From a checkpoint of a small transformer trained on Wikipedia: 7.47M parameters, a variant of Muon for these matrices.
MLP neurons of a small language model. Each row is named by its layer, matrix (gate and up: input weights; down: output weights) and neuron, and shows model dimensions 0-95. Each number is 50 + 15 x the weight over its row's rms, rounded and kept within 0 to 99. A neuron's up and down rows have the sign that makes its largest values positive.
Before each neuron's rows, "fires after" lists the tokens most often just before its 100 highest values on Wikipedia text that the model never trained on.

fires after: "1", "2", "4", "0", "5", "3"
L5.gate128:37 45 53 37 46 47 57 57 36 65 41 44 24 26 75 57 53 24 36 49 42 66 38 33 44 67 60 30 45 55 40 55 49 67 69 67 73 61 47 69 32 58 58 31 54 46 48 60 24 46 51 39 47 77 69 31 42 56 56 49 57 82 63 46 49 57 50 33 32 52 54 22 44 57 20 40 64 38 34 31 66 63 37 37 64 52 41 68 62 63 99 46 51 27 24 71
L5.up128:44 46 69 51 67 35 46 33 42 50 36 60 68 58 29 50 26 38 59 77 43 77 73 69 57 53 38 59 56 47 52 61 63 43 51 30 35 51 21 51 35 47 38 70 19 57 39 50 44 55 34 51 26 66 19 56 31 42 64 36 69 30 60 28 50 38 53 55 46 35 47 55 54 60 44 58 46 41 52 63 56 60 70 33 42 48 64 13 48 60 51 73 44 38 68 64
L5.down128:56 46 73 58 47 50 78 50 48 35 52 68 34 69 51 36 55 35 64 55 55 45 55 47 52 42 31 47 62 56 52 42 37 65 61 41 05 81 42 52 44 62 29 38 90 45 85 32 48 53 09 81 61 48 82 54 22 41 43 36 55 57 60 80 30 30 63 32 72 34 20 41 45 37 49 59 64 48 38 45 62 65 38 49 54 50 60 39 58 24 49 58 37 47 59 41

fires after: " |\n", "\n", ")\n", ".\n"
L5.gate169:54 57 43 24 34 38 47 59 49 40 56 27 42 31 76 50 51 60 31 51 40 34 51 34 58 60 45 05 51 71 44 45 47 39 70 72 86 53 62 54 48 28 76 48 53 48 55 49 42 55 55 55 51 49 56 60 79 29 48 29 51 47 50 47 60 68 40 43 56 68 69 50 26 42 59 41 48 42 32 26 49 50 69 26 00 59 43 58 30 85 50 68 40 43 63 57
L5.up169:55 54 56 32 43 27 41 19 39 59 71 38 55 46 58 49 69 28 58 30 52 43 31 61 54 63 47 60 41 27 50 38 67 51 41 29 85 44 51 31 32 45 46 52 33 76 47 79 29 64 58 51 35 57 64 44 60 69 56 69 44 31 72 78 54 64 50 32 51 53 69 49 65 58 86 76 51 67 60 46 45 43 58 70 71 38 27 50 57 59 62 53 52 72 71 38
L5.down169:37 44 45 44 55 61 39 50 68 75 36 23 44 55 47 35 46 47 81 36 53 62 43 54 61 64 61 41 45 49 71 66 31 46 41 55 84 60 40 51 46 38 84 71 50 61 39 66 46 55 50 56 39 63 23 55 38 50 62 29 45 60 63 33 64 41 73 44 63 54 56 45 49 75 44 51 43 69 26 48 40 36 19 43 74 44 14 24 58 75 60 54 75 44 39 60

fires after: ",", " the", " was", " were", " are", " is"
L5.gate238:29 37 28 23 51 24 71 71 60 47 48 36 26 24 50 67 25 57 22 58 38 71 43 31 60 26 58 51 48 48 46 61 29 55 57 43 52 48 71 40 63 58 76 60 53 50 69 60 51 64 61 66 55 50 59 43 34 57 60 67 67 64 61 32 51 60 93 35 66 69 68 40 22 58 27 55 65 50 60 48 56 47 66 40 25 35 60 64 50 49 45 44 63 59 74 44
L5.up238:71 35 48 53 41 23 21 51 60 57 47 60 49 42 92 56 54 40 40 57 59 43 30 36 35 11 44 43 56 63 52 42 56 64 32 44 43 62 37 36 82 48 25 54 18 52 17 51 35 46 46 22 51 25 17 50 36 39 48 51 71 14 53 52 26 58 31 46 21 59 59 33 51 61 39 33 51 48 54 56 40 71 46 47 52 35 62 37 80 52 49 74 48 73 34 38
L5.down238:87 56 56 50 50 58 49 58 51 32 93 28 44 35 67 67 64 50 60 40 46 66 38 50 48 41 43 32 32 44 26 65 69 52 47 40 72 69 67 74 32 66 59 58 69 57 69 50 26 67 35 42 61 26 57 23 70 36 64 44 61 62 30 68 08 54 51 67 51 46 42 56 65 60 59 33 33 43 56 22 47 43 39 59 48 38 38 29 73 41 56 36 52 28 53 38

fires after: " ", "born", " in", " on", " ("
L5.gate331:32 29 41 33 41 49 45 63 63 69 71 60 61 71 68 61 71 60 71 35 30 76 31 49 74 51 42 44 39 53 44 44 79 58 45 66 47 51 36 40 69 34 52 36 56 64 68 44 74 63 87 84 27 18 64 35 38 47 43 33 66 63 41 54 67 76 41 45 54 55 75 46 53 65 95 74 39 49 64 50 56 59 40 36 43 28 38 58 47 36 26 35 67 67 37 63
L5.up331:62 61 65 32 28 54 55 34 53 53 55 39 20 56 68 68 60 75 37 33 51 43 23 30 76 58 27 53 44 61 60 52 55 39 53 35 53 28 54 41 74 44 73 52 69 53 62 66 55 77 74 40 64 48 50 33 67 80 77 55 38 57 32 43 47 57 65 31 55 40 51 11 22 31 62 71 55 70 48 61 48 44 27 34 43 53 56 29 36 41 44 34 24 63 53 89
L5.down331:78 63 84 54 68 63 76 61 52 51 46 48 51 61 20 47 64 44 53 58 59 35 65 75 59 44 36 48 31 56 45 52 42 29 35 63 71 82 49 45 39 59 57 52 39 54 68 19 29 29 35 23 37 41 68 38 43 54 47 58 40 78 52 82 58 52 70 54 72 48 71 41 51 29 65 44 44 62 42 73 37 33 44 39 40 38 57 50 45 41 51 73 53 45 35 53

fires after: " in", ",", ":", " In", "==", " about"
L5.gate409:75 62 76 25 33 69 38 66 66 41 63 62 38 65 56 58 68 57 45 48 51 66 45 30 62 40 65 43 48 59 37 57 42 55 27 52 37 73 50 35 38 30 47 59 39 42 67 72 30 67 34 47 36 56 56 38 64 25 44 56 36 51 31 36 82 91 56 41 58 74 46 39 37 67 45 65 45 22 32 36 56 37 69 44 71 44 67 47 68 55 43 50 43 70 17 48
L5.up409:54 45 52 41 68 61 27 55 68 39 59 41 46 75 45 38 47 33 59 64 41 59 57 59 58 67 56 30 51 29 70 38 49 42 63 27 58 47 43 36 66 57 55 40 44 34 32 22 53 65 26 71 46 64 44 45 67 59 69 56 63 55 69 32 92 28 74 48 67 68 44 53 42 50 55 40 57 57 63 47 43 65 58 35 36 49 34 68 35 64 73 38 49 34 58 51
L5.down409:70 62 23 56 64 43 64 40 53 65 51 27 27 68 61 39 71 21 54 57 37 42 48 43 50 43 77 44 54 48 37 66 34 82 28 40 10 68 40 63 73 44 67 59 40 33 60 34 66 45 33 75 30 45 72 50 43 56 47 42 39 44 59 47 90 62 61 73 57 73 44 59 65 53 44 49 61 52 46 61 46 20 48 34 53 34 47 37 73 46 60 63 52 60 33 60

fires after: " |", "="
L5.gate252:36 58 57 57 52 36 36 66 56 45 67 24 52 62 49 37 36 67 42 57 51 53 67 22 40 55 45 33 70 36 61 64 44 71 48 55 11 33 34 33 79 25 49 21 44 41 50 60 44 50 47 62 56 38 30 50 32 60 57 54 52 40 35 22 50 52 84 41 45 21 26 62 49 58 60 39 64 79 58 26 50 78 64 56 36 71 46 58 23 66 49 14 37 18 14 45
L5.up252:80 58 38 32 50 42 52 28 60 48 26 40 55 24 41 35 59 67 45 43 37 44 64 40 45 55 35 61 59 43 64 72 53 41 65 54 62 60 57 37 46 36 50 28 64 26 74 68 55 57 54 32 64 39 76 50 35 32 48 38 56 66 33 29 43 48 45 26 47 50 60 67 55 76 43 57 61 59 35 90 52 96 64 32 11 65 34 61 64 55 20 44 41 44 34 35
L5.down252:72 60 29 70 76 54 53 44 44 55 43 60 40 48 72 53 61 56 76 25 45 27 52 53 59 51 41 43 51 61 39 21 48 39 51 69 88 39 79 39 55 57 54 34 74 29 69 27 39 36 54 53 31 49 64 35 58 69 67 57 46 56 53 67 55 31 00 74 28 59 49 52 54 47 46 54 61 63 55 58 68 42 66 36 52 56 33 41 41 29 67 49 55 51 59 73

fires after: " |", "AR", "aged", "1", "0"
L5.gate47:54 76 45 35 50 54 57 31 37 37 07 42 46 61 37 37 61 43 54 45 46 39 42 61 67 70 66 62 70 68 68 75 36 64 32 67 34 50 60 64 54 57 75 53 62 45 58 45 33 48 22 57 50 32 43 56 63 43 33 53 51 49 60 73 18 40 43 32 22 40 64 33 42 36 38 27 15 21 65 43 58 43 73 77 03 41 40 50 41 44 41 64 37 39 60 73
L5.up47:44 72 35 24 80 58 54 46 38 26 54 78 25 48 56 67 66 64 71 55 51 66 48 55 64 59 52 84 43 49 37 69 45 53 42 59 60 28 80 39 41 72 61 59 41 53 28 83 54 60 37 41 58 52 42 51 63 73 48 38 91 51 65 57 43 65 40 35 44 34 49 37 53 69 41 53 19 74 60 31 70 50 59 34 47 47 50 35 35 47 55 58 49 42 65 54
L5.down47:60 55 45 71 47 42 41 54 38 36 59 49 46 46 45 51 67 87 58 32 48 50 72 71 41 27 62 38 57 60 62 22 75 44 34 55 66 44 60 47 53 45 47 57 47 44 69 68 15 57 82 69 76 41 58 55 52 66 73 51 53 36 33 79 49 29 00 47 74 40 56 41 40 64 41 54 47 64 77 50 55 61 65 14 53 48 62 51 62 36 57 40 53 40 54 27

fires after: " is", " was", " are", " were"
L5.gate404:59 37 29 15 41 21 52 36 59 38 37 37 54 55 85 74 53 48 61 26 49 37 87 61 43 50 60 73 59 51 54 21 38 21 53 32 52 28 36 47 27 40 28 46 43 44 67 61 64 66 54 74 46 22 70 36 56 53 70 54 58 53 63 65 35 71 49 36 60 25 65 62 61 79 64 55 38 43 71 44 72 45 49 51 56 42 54 63 54 65 62 26 55 65 52 29
L5.up404:59 59 56 43 45 58 70 42 48 48 57 24 43 46 78 62 37 67 70 49 33 79 56 25 59 61 54 44 63 55 65 42 49 52 30 22 23 62 68 20 45 39 69 49 48 80 60 37 56 72 57 62 62 45 44 29 80 42 64 34 57 58 48 69 53 29 60 22 58 48 69 40 58 70 43 62 44 40 64 71 66 28 49 41 67 40 34 59 35 34 21 34 55 84 43 43
L5.down404:35 54 78 52 52 77 44 48 45 35 51 39 55 42 43 31 59 59 71 62 46 71 64 36 59 67 46 41 33 37 28 52 54 80 71 48 99 50 54 62 19 89 45 74 61 34 64 42 60 49 44 55 51 18 51 56 21 34 56 58 50 46 38 43 36 64 58 64 67 15 14 76 69 60 43 56 64 39 48 41 57 42 44 43 42 41 33 58 40 26 46 67 47 48 18 58

fires after: " was", " \"", " (", " in", " is", " as"
L5.gate151:84 51 62 72 54 34 25 49 34 18 54 45 14 43 24 88 73 52 67 41 48 60 54 67 50 50 56 55 35 39 52 30 93 49 57 40 34 56 69 66 59 32 77 92 48 86 53 59 34 75 34 54 37 43 66 50 28 41 65 55 42 63 81 85 36 64 39 31 43 31 56 55 27 85 68 45 51 40 52 59 52 39 65 59 64 46 47 32 52 35 37 57 59 57 59 50
L5.up151:35 47 58 45 53 71 64 44 27 68 10 48 47 45 46 55 63 69 56 38 39 54 59 21 78 49 80 60 52 57 20 35 47 35 49 57 63 48 48 52 40 48 48 56 31 21 51 80 47 83 31 51 42 23 53 58 61 64 85 41 53 81 42 37 71 49 31 54 49 50 62 43 49 63 60 58 62 68 59 38 37 38 83 43 50 80 47 45 60 68 29 78 37 33 78 44
L5.down151:53 57 63 31 49 48 34 50 44 15 32 52 50 52 51 45 75 79 27 38 29 48 40 38 47 51 59 54 42 55 44 80 64 33 73 67 58 43 45 39 30 35 41 67 49 51 54 28 49 79 37 44 74 56 60 45 64 72 84 46 56 48 39 31 26 40 33 67 33 61 52 34 33 72 58 60 50 46 58 45 29 73 82 48 59 52 61 44 35 57 42 60 31 58 57 34

fires after: " ", ",", " (", ":", " on"
L5.gate182:41 49 28 15 47 40 51 56 62 41 71 47 82 53 45 43 40 73 61 52 55 56 43 40 44 47 55 27 38 29 38 21 75 81 28 46 55 44 21 55 23 37 39 41 59 34 77 49 75 73 38 31 59 53 45 31 28 53 18 47 53 45 72 53 16 33 41 45 56 59 73 39 65 57 57 64 50 31 51 45 49 44 55 69 25 57 74 60 36 70 38 36 66 47 58 29
L5.up182:63 47 49 61 44 64 75 54 29 25 48 52 61 64 56 75 82 32 41 43 49 43 43 08 47 37 37 37 68 50 56 50 39 42 69 92 61 57 47 48 79 41 58 42 65 62 68 52 52 40 34 48 34 33 47 55 68 73 45 53 55 16 66 62 78 66 52 70 60 48 58 68 59 40 25 57 65 51 47 32 58 53 26 58 65 43 60 60 54 31 65 42 51 65 71 47
L5.down182:50 59 97 56 61 50 77 47 13 43 58 22 36 62 77 44 46 59 58 65 37 46 56 26 55 56 31 71 52 52 29 44 59 54 58 43 00 62 57 58 29 66 58 58 40 40 22 59 29 54 26 43 48 39 39 73 54 59 50 66 68 40 25 53 40 71 56 65 48 43 40 76 56 47 59 48 59 44 47 29 47 46 35 40 69 56 77 43 68 39 29 65 62 44 57 69

fires after: " the", " W", " F", ".C", " M", ".S"
L5.gate65:40 62 49 60 36 35 63 44 42 44 50 70 19 35 63 76 57 41 69 53 49 44 34 47 87 41 42 79 46 51 28 62 20 56 49 61 59 54 56 34 38 42 47 49 30 63 55 57 41 52 31 58 27 59 49 71 17 59 51 74 74 48 62 48 56 52 59 53 28 56 53 59 91 55 52 62 78 56 44 51 53 57 63 14 76 31 70 69 63 43 53 83 64 46 57 54
L5.up65:22 62 67 76 36 20 51 53 68 49 25 61 42 19 54 58 38 44 55 48 58 40 62 51 46 37 59 42 39 48 55 61 25 39 39 57 36 60 47 44 47 25 47 61 43 44 53 47 11 57 22 43 34 35 45 38 16 43 37 46 48 45 74 59 58 73 28 41 43 45 44 54 66 56 29 60 61 52 36 64 63 28 21 51 64 47 50 65 41 44 38 48 60 67 42 31
L5.down65:48 54 46 59 78 38 55 63 52 52 58 23 58 59 41 49 40 59 50 49 63 50 60 40 54 57 61 58 55 57 53 51 41 62 39 67 84 67 37 49 24 63 40 35 45 31 68 41 51 66 44 46 61 38 62 37 53 43 38 37 46 58 53 38 12 74 28 56 57 56 46 40 55 52 61 23 55 68 16 34 40 85 51 24 62 65 23 35 59 62 54 61 28 88 74 57

fires after: " ", " |", " un", " re", " and"
L5.gate155:68 29 49 29 70 47 33 43 62 49 62 57 43 71 40 66 37 56 56 67 73 63 59 63 49 49 37 65 29 83 67 57 31 52 65 46 18 41 53 62 62 81 71 56 31 76 50 84 36 74 54 40 48 48 69 38 41 42 58 49 19 33 76 67 62 63 72 22 51 48 45 40 43 30 44 34 56 38 55 51 28 31 46 70 59 15 36 55 16 33 50 47 51 49 41 61
L5.up155:56 58 49 54 50 69 50 51 62 41 57 50 64 57 37 40 63 34 57 55 56 52 53 56 28 64 62 70 56 66 64 18 49 56 51 61 81 50 69 49 61 60 65 76 31 52 32 41 34 48 57 50 69 44 75 09 64 46 65 40 42 57 53 69 31 69 37 26 49 38 58 37 42 71 67 51 44 42 70 56 53 54 62 46 59 58 46 52 65 29 89 34 77 67 51 36
L5.down155:32 45 40 41 46 59 56 64 41 43 58 55 60 48 17 44 67 46 58 61 42 21 53 56 27 57 45 46 59 29 50 42 35 47 60 37 17 50 39 37 61 38 77 48 65 42 30 17 48 46 40 32 45 60 36 32 75 34 44 45 56 37 28 68 52 48 00 44 37 43 52 62 46 48 47 22 52 39 77 31 85 40 82 38 47 55 20 52 52 31 26 68 68 67 39 69

fires after: " \"", " “", "===", " (", "=="
L5.gate71:28 73 56 63 55 53 52 48 44 44 44 50 39 45 54 65 59 69 68 45 47 45 67 62 60 69 42 62 71 46 22 48 50 56 38 55 17 33 52 39 39 37 87 37 48 52 41 74 31 62 34 61 81 38 56 19 50 47 57 35 54 56 78 51 72 50 65 39 90 46 58 53 45 65 64 28 41 44 44 42 53 42 43 55 39 32 27 49 64 34 75 68 73 65 28 36
L5.up71:52 62 43 55 68 42 64 25 38 36 62 19 23 67 40 47 60 87 56 43 48 45 51 38 37 76 65 49 48 46 43 67 23 53 26 29 58 44 48 49 21 49 70 47 46 25 38 65 53 41 55 35 41 29 55 29 68 49 42 54 43 53 60 72 80 54 55 26 84 59 57 31 39 52 54 17 40 26 70 36 35 81 71 65 40 60 43 30 36 54 87 60 62 56 31 41
L5.down71:57 54 50 63 68 60 55 65 42 51 36 68 23 68 68 38 68 57 39 82 60 47 33 46 65 48 55 48 54 29 71 63 43 26 47 52 15 52 59 41 46 61 67 69 63 48 52 32 64 23 48 77 38 62 77 54 44 59 62 58 41 43 52 26 46 31 31 67 68 51 59 30 02 44 39 51 40 57 64 90 37 40 55 81 59 47 44 37 47 42 49 53 45 40 58 46

fires after: "1", "2", "3", "12", "9", "7"
L5.gate325:22 42 75 35 39 32 61 53 20 47 42 34 49 52 52 20 39 48 55 71 20 49 39 65 49 30 73 56 52 49 42 54 29 48 36 42 60 52 42 55 38 49 39 52 19 18 60 66 52 65 32 59 31 57 67 55 55 32 26 28 38 86 45 55 56 69 69 45 46 60 54 57 32 39 48 81 45 14 32 52 53 33 39 75 55 56 70 25 53 48 65 53 63 42 32 46
L5.up325:47 32 76 49 42 26 49 40 53 36 51 37 54 33 21 23 57 39 34 41 55 60 30 52 40 38 63 62 54 20 54 49 53 25 21 67 24 22 55 78 40 65 78 52 55 52 35 32 54 50 50 34 19 72 68 48 44 64 46 60 49 61 46 88 68 80 41 29 27 60 35 37 56 63 54 26 36 35 56 38 48 32 57 57 70 43 42 49 53 46 48 32 61 26 50 51
L5.down325:68 41 56 63 70 52 81 26 37 59 43 38 32 61 35 69 56 39 53 57 58 33 43 53 72 28 69 47 60 68 86 46 19 44 72 41 80 55 53 30 39 64 65 36 40 53 64 67 25 62 58 47 65 38 39 63 41 43 34 62 63 38 68 56 51 19 63 72 42 16 64 39 46 47 44 54 56 48 38 49 56 50 59 20 44 46 72 60 37 34 52 57 49 67 48 61

fires after: " |\n", ".\n", " produced", " According"
L5.gate150:45 27 35 54 43 57 35 67 58 32 47 39 59 78 39 76 77 56 41 50 42 53 51 45 38 60 27 43 63 43 30 16 38 61 62 44 53 60 51 47 67 43 60 64 47 41 74 40 49 62 44 36 26 44 41 37 66 26 73 37 39 64 52 39 31 50 69 48 12 52 73 28 56 37 27 57 80 75 28 49 51 46 65 41 51 46 34 43 50 53 70 59 69 56 69 29
L5.up150:49 70 62 32 76 40 19 57 74 38 23 49 53 76 55 58 61 58 67 35 59 55 50 29 52 54 66 55 77 68 74 66 49 56 42 52 53 29 39 43 48 47 71 12 56 42 46 20 46 50 40 42 61 38 40 83 66 56 19 40 75 72 66 57 42 70 49 53 25 54 55 42 51 61 58 71 45 59 46 69 41 49 54 48 57 35 44 42 77 59 72 31 55 49 57 55
L5.down150:47 76 66 55 62 35 49 51 20 37 43 25 40 67 93 36 40 47 38 19 49 68 32 60 44 51 28 37 43 45 35 38 77 50 41 42 78 71 39 53 55 54 49 62 40 44 34 28 61 56 36 44 50 59 47 49 47 22 57 41 60 49 53 72 54 45 53 49 36 66 23 60 48 83 68 43 52 54 86 39 45 25 54 83 30 62 60 58 62 66 44 64 44 44 11 34

fires after: " (", " Martin", " |", ".\n\n", " is", ":"
L5.gate349:58 43 34 48 26 44 44 46 29 35 31 68 52 50 47 68 40 38 58 21 50 47 28 28 74 38 60 46 62 54 61 75 51 64 31 47 33 54 54 38 52 39 62 52 38 52 66 64 92 36 21 57 40 49 45 61 56 48 40 19 82 26 46 39 67 49 64 36 58 43 68 56 21 62 72 59 67 53 44 48 49 49 49 62 64 33 54 48 41 46 40 64 75 37 72 72
L5.up349:48 52 35 37 27 43 66 45 38 58 82 47 55 40 94 40 35 47 44 47 45 59 41 56 77 74 73 49 49 21 37 51 59 64 35 41 56 44 49 38 33 76 48 38 52 53 58 34 51 48 42 51 60 10 61 35 53 34 42 54 55 45 56 45 73 34 52 30 34 30 83 51 34 65 57 43 37 44 54 52 78 68 41 61 75 48 42 25 33 74 72 51 56 76 45 47
L5.down349:36 46 67 54 49 59 47 45 41 27 37 32 57 70 63 60 52 37 50 73 50 39 47 53 52 30 46 42 25 43 52 40 58 51 58 67 54 64 77 38 61 60 79 42 86 41 53 36 43 57 53 47 43 66 50 33 45 78 53 62 25 61 63 83 49 51 43 47 44 20 39 35 72 65 42 72 21 39 54 27 67 45 65 40 51 39 50 54 41 59 51 24 54 52 47 42

fires after: ":", "6", ",", " G", "0", "4"
L5.gate241:35 53 60 60 53 76 44 17 66 23 49 49 52 42 67 42 53 59 41 54 53 70 49 37 27 60 26 26 44 36 64 30 25 23 28 60 29 54 62 63 71 22 51 33 37 64 31 51 43 46 60 32 38 53 62 51 63 39 45 65 54 53 33 46 21 51 56 43 47 74 46 42 83 58 43 35 26 68 38 19 43 60 62 33 34 73 73 47 34 32 57 44 47 51 31 50
L5.up241:81 43 56 54 48 42 64 65 42 15 55 72 49 47 55 60 86 40 41 49 30 53 33 60 64 56 49 38 42 37 67 10 58 50 24 57 72 31 49 43 40 33 44 39 51 40 52 53 45 50 36 54 37 50 56 55 41 36 41 16 85 35 31 55 49 60 62 12 24 51 73 32 32 69 31 51 46 50 68 58 21 37 76 40 50 43 43 39 39 62 43 28 69 50 63 43
L5.down241:46 87 49 35 59 41 43 66 27 37 22 65 36 52 76 54 50 76 63 61 54 72 73 60 44 54 42 44 53 42 54 41 57 65 39 47 46 47 60 20 60 42 47 38 54 47 43 72 53 58 42 50 54 14 62 38 41 32 58 63 68 45 24 69 60 38 63 74 57 34 71 60 61 48 43 72 45 58 69 60 41 64 66 35 40 40 47 44 46 52 73 50 42 59 66 47

fires after: " the", " a", " is", " \"", "The", " of"
L5.gate136:92 69 52 57 47 63 65 44 21 35 36 53 70 31 63 71 77 53 26 28 49 60 52 72 43 41 51 47 51 41 45 15 53 38 41 63 64 76 48 51 71 35 36 62 60 59 41 68 57 53 48 42 44 19 58 52 34 63 45 77 58 43 89 62 71 61 78 66 44 57 56 39 35 49 54 41 60 41 62 52 23 46 60 51 55 48 47 88 56 37 36 90 49 54 66 67
L5.up136:61 55 69 48 15 48 43 41 50 48 62 49 47 28 31 90 28 62 28 50 68 28 36 48 65 36 47 21 67 44 33 56 62 59 47 48 65 51 67 61 75 40 33 72 80 48 52 29 44 56 74 41 26 23 62 50 33 47 54 12 50 49 50 49 78 67 48 49 26 46 49 27 34 51 46 45 51 53 47 48 63 43 58 55 74 22 46 44 57 33 43 62 79 38 84 29
L5.down136:54 58 63 40 63 53 22 31 57 39 55 56 28 54 79 49 44 38 60 51 65 40 38 32 66 17 77 38 60 32 86 64 30 62 60 63 92 46 30 42 54 49 70 42 44 46 71 31 54 54 31 79 59 85 40 23 55 54 49 72 75 44 40 77 57 64 38 43 62 74 74 32 55 49 43 22 57 52 18 33 26 31 62 61 55 61 43 28 67 49 73 55 38 66 64 67

fires after: " |", ",", "=", "The", " the", " The"
L5.gate441:73 56 62 38 40 38 34 27 65 57 51 61 65 44 44 49 49 80 41 52 29 38 35 51 46 53 25 55 65 51 22 45 64 75 71 70 63 72 64 28 52 42 36 31 59 61 14 52 47 50 34 48 51 44 48 74 50 23 45 78 58 28 50 31 56 67 56 12 44 38 39 52 54 61 79 63 66 43 45 40 55 61 48 48 66 46 50 52 72 74 57 59 26 70 49 21
L5.up441:26 52 32 53 48 49 60 54 76 61 45 76 40 49 42 48 31 26 55 72 31 62 57 26 39 59 71 56 69 51 51 70 44 50 57 48 28 53 58 50 71 41 32 43 51 28 53 56 62 69 30 43 41 60 60 61 68 38 66 72 59 53 48 02 64 30 76 46 61 43 47 72 15 52 61 16 48 61 61 58 53 88 72 50 39 41 39 63 63 51 57 21 37 51 33 19
L5.down441:40 60 51 59 47 54 64 35 52 45 26 30 63 54 55 49 44 33 49 59 54 57 45 62 55 29 76 42 47 53 60 58 07 56 55 31 56 67 40 36 36 79 57 47 27 38 46 39 48 25 55 29 48 58 68 33 31 50 33 43 65 50 53 68 40 44 00 43 41 60 30 57 59 55 54 49 28 76 59 54 57 26 46 49 54 47 31 41 27 22 42 24 37 56 67 41

fires after: ",", " to", " on"
L5.gate326:36 65 26 31 52 57 48 23 51 34 69 55 52 32 51 40 42 89 53 39 58 63 42 58 64 71 28 60 60 30 19 28 24 72 39 27 93 57 62 66 58 45 46 40 51 55 56 36 18 52 65 38 39 30 65 35 74 45 51 50 48 57 48 66 41 53 52 53 51 47 68 67 42 48 40 59 44 66 45 38 27 60 82 46 41 46 43 86 26 61 74 56 45 74 71 25
L5.up326:23 42 47 53 34 45 62 65 33 67 57 36 37 30 36 39 38 61 68 08 34 50 49 19 61 35 37 43 75 46 42 28 38 60 35 56 69 53 55 68 63 68 43 49 48 58 60 61 42 53 47 40 47 54 71 34 55 74 49 35 43 65 43 51 58 25 44 49 34 54 63 67 61 54 15 56 41 45 62 44 55 72 82 63 37 26 74 89 67 54 44 57 57 54 64 38
L5.down326:32 69 50 62 23 46 66 49 46 38 32 44 46 31 55 53 70 41 64 46 61 53 43 60 78 65 84 57 29 71 25 63 74 52 42 44 72 51 58 86 18 56 63 61 40 53 08 43 42 70 64 42 67 66 34 91 38 47 52 52 50 50 55 38 75 77 47 43 49 77 54 59 78 41 59 69 56 37 51 67 52 31 28 25 72 51 82 63 47 53 55 65 49 66 61 48

fires after: "\n", ")\n", " |\n", ".\n"
L5.gate110:55 28 47 25 45 44 45 59 25 64 59 44 39 77 42 32 61 58 56 46 47 23 38 26 60 64 64 28 53 58 28 43 52 78 70 52 71 35 36 49 21 45 74 52 51 70 47 52 52 39 46 76 44 69 35 32 54 57 64 32 60 58 71 50 61 44 59 66 34 50 40 71 70 62 59 36 58 25 31 67 56 33 59 41 39 60 23 83 57 43 80 58 62 19 49 60
L5.up110:49 62 28 61 59 68 27 36 24 30 61 33 30 41 65 71 54 44 74 36 52 50 39 63 38 45 67 70 45 48 29 75 34 61 35 57 47 69 56 55 59 25 57 85 47 56 30 43 40 62 51 07 31 56 40 45 38 52 71 72 42 54 50 72 65 87 34 47 80 55 47 62 09 75 39 64 13 46 48 58 40 38 52 59 61 28 30 72 33 48 60 49 60 43 33 55
L5.down110:68 61 63 51 50 66 59 29 56 36 61 22 52 57 54 37 42 53 55 67 44 54 62 35 65 50 33 62 40 52 55 77 35 51 60 75 99 49 28 48 42 71 48 31 45 54 81 29 60 38 53 54 42 65 67 63 60 39 44 50 42 19 62 29 46 00 87 45 58 56 62 44 51 48 60 48 71 46 36 19 53 26 47 67 54 54 58 53 53 51 25 69 54 69 44 63

fires after: " W", " L", " Rud", " |", "°", " G"
L5.gate389:63 42 79 86 38 60 35 63 61 56 45 56 42 47 52 67 27 47 31 89 73 42 50 64 55 75 41 37 45 39 60 46 63 21 43 68 37 65 59 50 79 43 41 45 52 55 53 43 55 25 36 43 46 67 33 58 48 38 11 46 60 57 42 29 67 53 65 74 64 64 71 48 59 75 39 54 51 35 28 37 38 68 64 44 44 45 45 56 37 50 65 53 49 27 23 36
L5.up389:38 47 41 49 64 59 55 59 50 32 66 54 36 36 40 65 59 49 34 62 49 66 66 56 69 45 40 64 58 23 36 34 58 36 51 81 75 59 67 52 59 56 41 18 41 32 55 18 55 28 82 53 42 52 56 60 66 26 18 74 74 47 52 39 46 34 47 38 30 45 25 50 54 62 18 34 60 10 48 28 69 47 43 31 42 44 52 50 58 29 67 35 32 36 55 39
L5.down389:39 67 65 49 46 61 76 45 45 15 60 37 49 53 49 53 45 86 86 35 55 30 68 19 51 36 52 56 59 34 69 54 51 61 27 63 67 41 41 59 65 35 78 16 71 44 72 40 52 48 46 57 42 86 32 43 55 42 58 33 53 27 59 66 70 39 39 28 37 39 53 40 84 60 44 59 45 23 65 78 53 44 43 45 54 26 52 50 41 41 48 52 30 52 56 43